Weights of a small transformer language model.
Size: 2 heads of 64, vocabulary 13208, 7.44M parameters.
Architecture: untied embeddings, capped logits.
Training: a variant of Muon for these matrices, 5857 steps.
MLP neurons of a small language model. Each row is named by its layer, matrix (down: output weights) and neuron, and shows model dimensions 0-127. Each number is 500 + 50 x the weight over its row's rms, rounded and kept within 0 to 999. Numbers have three digits each.
A block is one neuron, or neurons of one layer that tend to fire together. Before each block is what it responds to, as a language model described it from the Wikipedia text at the highest values.

Description: The period ending a complete declarative sentence in Wikipedia prose, often before a line break or a new sentence starting The, In or It.
L7.down54:472512504456511494471465525492501468537469522490477478500371523499458491561518525524433531452617545493603417545484536550563454417448491552565456456527551469456337558581550543548529507554494624505462598540483449555513428488587544488618472454501526557445511484546493493438574505403502535468566519478533529424506407523393461518492559583512542511430487487525450549495519498482438460422501
L7.down88:470466491565377498521458475551524508561534529581467487531507513490522440453461537472532561529457422559654513559433510445515471493544460580454427483507431518514310412553495480467465531550526552457417443488514531538477456463455489446443569477482556522465595418623442563518458463450590560468432511442501453463512404610524444575484539521527551459553529551452513505570453468487552472489486
L7.down138:453494562486538490515585443493513483467400459532494511453561547492633390498537450597599480490458428510445509543452466508506469546555435597421496360496493507474500461509515481430581482462437462431485497581515586494423444456498447448459578499644571462519490486600522507454517528469533523495495591478467554565501413535488494496425508572462562576518496506535446487542530478489626519479402
L7.down168:427601532478458542587419482550510593643507549552475499454506410555454491413516478595494507525497497522702493453401485473546533518536394516505502459492596536534383516527460508497523492456480479520515409518516569460430448561511527489472506441581485532431543512542450514498535464469517519523503546470492454532496508548497463438453500519465537400523472493496516505418514424418551575457574
L7.down184:468448437532467552473484559505452556563464489539526544486510470386548489514464560519483515480534626559570461473455498359446462580500531488436503511463515494534556539484544412438445425539509503470444566528476473574419573548467569471469406519534565566459496488601600483534531509500521463486473543523544478501476506506634484526442385487423484499537550504489556468503490561553572585499454
L7.down220:569499545397551512547479528502490546551479501531543438530622369520560525473572445504464521547518454573538488583397562505513561475448467461450536396472557567466546557472496477500481521527483553464494473436479560608553517542578457397455417468534517473496469481436589505478516387481524513485560514479476556482533526457514544470476555515541575389560498444466506438545577495554560567473405
L7.down395:398471536525433525547534458548519497619442541594539508418480410514549538444594491549488544453541520594500508563447550528511425585530449556480519478427510402511604522450552442495494525585422488424474464535502556525448518448519525423411586516530502490455555436508510520438423487492469477444448478527588539502463415567527435472431505559475579429591528472524425465569514501501607621479482
L7.down431:422554502517657572568522489492544432499512459548530502456490509533647551445529492467602463511471374548610512439419420518451615438501460503493453530469487445571483409574546572415574420486447456497460515531539467408490405501491471448457497516508480520525436498485435524493539477524481527482425569454485424464544509514553497560476542551557517493563523549438511575563432540502504462450448

Description: Single capital-letter word-start tokens beginning a proper name or table cell, often in sports or chart tables, e.g. Louisville B(ats), M(estis), W 75–0.
L8.down19:385413482438516492488422536479554546422457449493438521494481390503515541543606541493405511501500492618472562530571475489449453529490578471433552443502572511462581462567519516508491495375525609451499497525585538503517426547480543524569498523448548572500404509479551459526432488458588489445479520580454482453515507588476449448535567412568466464511530503489529555489520531460498408493530
L8.down54:534487392546518447484486550587554505619538425425502482522457430499556495517530561495428559477534492496432534527474446466444467483524554605488433523550605561454468434482477537517444547461468550443577496552523473534553559510506509482395492487558594563448545499506436429520535468466452516481547492555463440536595448614459485449458478441410521513482490615433545488394479601560448560470523
L8.down133:442497547490483517498558484527500491524456524476481481572515432488472544484487533485474483436516481616441470509534592410520582433476442507540464506473526483521483567537526483562467434533543541432434531546441516468443454657424517631498514474558377600575562501499472488505543470507441503441494610445438439580498540457472569392389485484532408517561558478495542515545455464453494561569445
L8.down185:456459501554455468584498557496552414496487503540539480557529532555426438516536496554506423545477434504510548507376538466532527482439473469590557525495552381533479456478453457606488546601432420484507519472491406488532522552432532503424550429489572577444530461562511582488488561474458484509433398494476564462465445423425470557479569527471530524523562449489576527500645626506486529489420
L8.down205:537520525498483538440643452488448505476481498450573504420472426418581495462526478549568479473507407498392466478436550537558549584494535585549551573483397505459747583532459431547495496536541504566497505524552459483441514547497462498454527456507523432513522427564448520475436459537522581545523502504504508497479487487534507446370499626525502530465488483506433525509485454476537484511479
L8.down280:630528450446501476516476440402524498472468436474618519457488491476507557491538521517568518565564570544453459559579527492510451425581440461488520400588544574487516444446577492477489542545477523566483472492531454523510510447463604499486498499578460530507505392410537482539448528436439630542411483467523493518589490380432459524477507527510558466488539539492460519463492507537548459525497
L8.down421:517544521507480412587394455531407522506465494530517417508511487392504509426462491486459571560566522515501435443524516460542545511584441434545534523529615602457621411458482553480561428591571410495501554499462586484460517537575555505525537437558420460508507482368467405466476474545509541535493473470491509563491554552482539473382518587509501590531523467510461550576473498493463458462546
L8.down500:481478567536465522590455462525583426474502522521498594555472528467608549557523448396445463488531528580484576521436480467517519532548534485486562503544606533466460552548443458459481446483546505424506519376458572597533579366511474552424490555364487509560524518443450477495517485496530443551488530430466477433510548493489515549574444522506452477409502475543482488496516523516512593558512

Description: The first piece of a word split into subword tokens, usually a lone letter or short onset like b, st, B, or a year prefix such as 18, in varied text: b-ashing, st-onework, St-alin.
L3.down303:487498495448483564447480541489522432477495453475528362597438513473510586497444538437538491509555610517522452518559574467449582437583541561465436563457508442536448541541601531484401555493458559545513575472554499629452470474486506512566496462561502535548463404568475462567495501473512554464435459498469505484554502517408495451401542534505575568520567520452439398442473471428555551499566

Description: Line breaks ending a line, paragraph, infobox field or table row, and sometimes sentence-final periods, where a new item, heading, list entry or sentence starts next.
L3.down500:449497532480486482538558449466451512558537529622543476414482564434505441375500500550535502572411521567471512442518539428511537429571422578477562477421560548552399525477551509591562427516548515472449426531468488535492460525523510548432556403472597541473483487631503506488546516455545423563582544505540409551528515558464508434487452532516537558543566505461479432501497443464456506423501

Description: Boundary tokens that close a statement: sentence-final periods (also ")." or "".") and the blank line before the next paragraph, heading, list item or table cell in Wikipedia prose.
L8.down206:450540511524498591483532404526572476511484463451467463558566511467484558626517435470550423459508543506574529656493469471469483457451572447556461421541478560512468512489554499522475442519461457494534521477530386584490529444530484443614484535437413488520559468545448485534529458406539514485494423504507491473425535420506576564576508422442471482508502454480499480534419567575408537494484
L8.down251:505567427479460472487465550514499531470453601466482480624486466521524526465507499377427520526582504444525436519425528458549553418384538404577474567559526398401667426477478461402487550532497597501549500611556459483535543495503520448518493578456457484520522563478534513466494485494475490466526446537397541470454477387525499494490453492516441474543395442512536553478514568484536502580481
L8.down258:487501466607475521476422535439484493526515432395448541616481448537450490551501553427442523485524541431505479563430547478509438500456494458517513440515497410480646509456532520433522512450519504527551544501574490484526559565444478458556424481567469480420422504424500429556443533543534470491597488521495517531435474504523604613614489548428422468580517627547510492523547611506523441512504
L8.down460:545415607536548471499465603494494536507469529403506549555412489515536408565566577466459448550489573433548429525461525505480465525444491512542563530467441517399640570483474536524479415505468517390478554525514520566573469493492576525490525537515543488519453547466576594398481485579525456470524500531406463444461450447478430479504574558493445450479478482543515503561570499523468528487476
L8.down517:472437591417483463498561530530533520514512504405544479521542483411498517548495581508572447468576490441434572497452527512503482573496520485504460557533387532423550531506450507487478457487410541499563465515583505535468599453551466425422467497562489464613526470426527542452466486549481497511465353515536538604450491380473552532534489469476474416491455474547608524535574607449472460480448
L8.down562:557516525526449541437520553549587506538484563430517476527502493471503525655515496447446571471495491438460552517512479401486471511468523497567449469549534548459594542487449450506571441610455443522448509587444493437587517590511502568524491539499472596525630460427502434508482531446481455453502550491472551501486472420519534572460569433377455526471524526425472513425554552552522569572428
L8.down566:461550517545466549533512463460519574498463517496595571559505537468515595469499514439487488481435565488429537510468452505490506483378570440472513528536508465532788499539511459536475588580549421450465530482465488495525520514518446479543463516547515443569487467474459454473488495504525553494526427515502575451421516467469475505489564387434538582446478509468479515479490570434549459464423
L8.down610:514464543541417418485492504483538597477526463523601521466499503457533482538538562492424543453616493450398493481447466504586564512439451535615460567569540383474551475476374514495414476614586459486576458461523545498534442483453513541509442572456440603530493494544494539453523547422463510520514485503544468450414466502532520527588491444556410490481511527563576585463505522489468522504491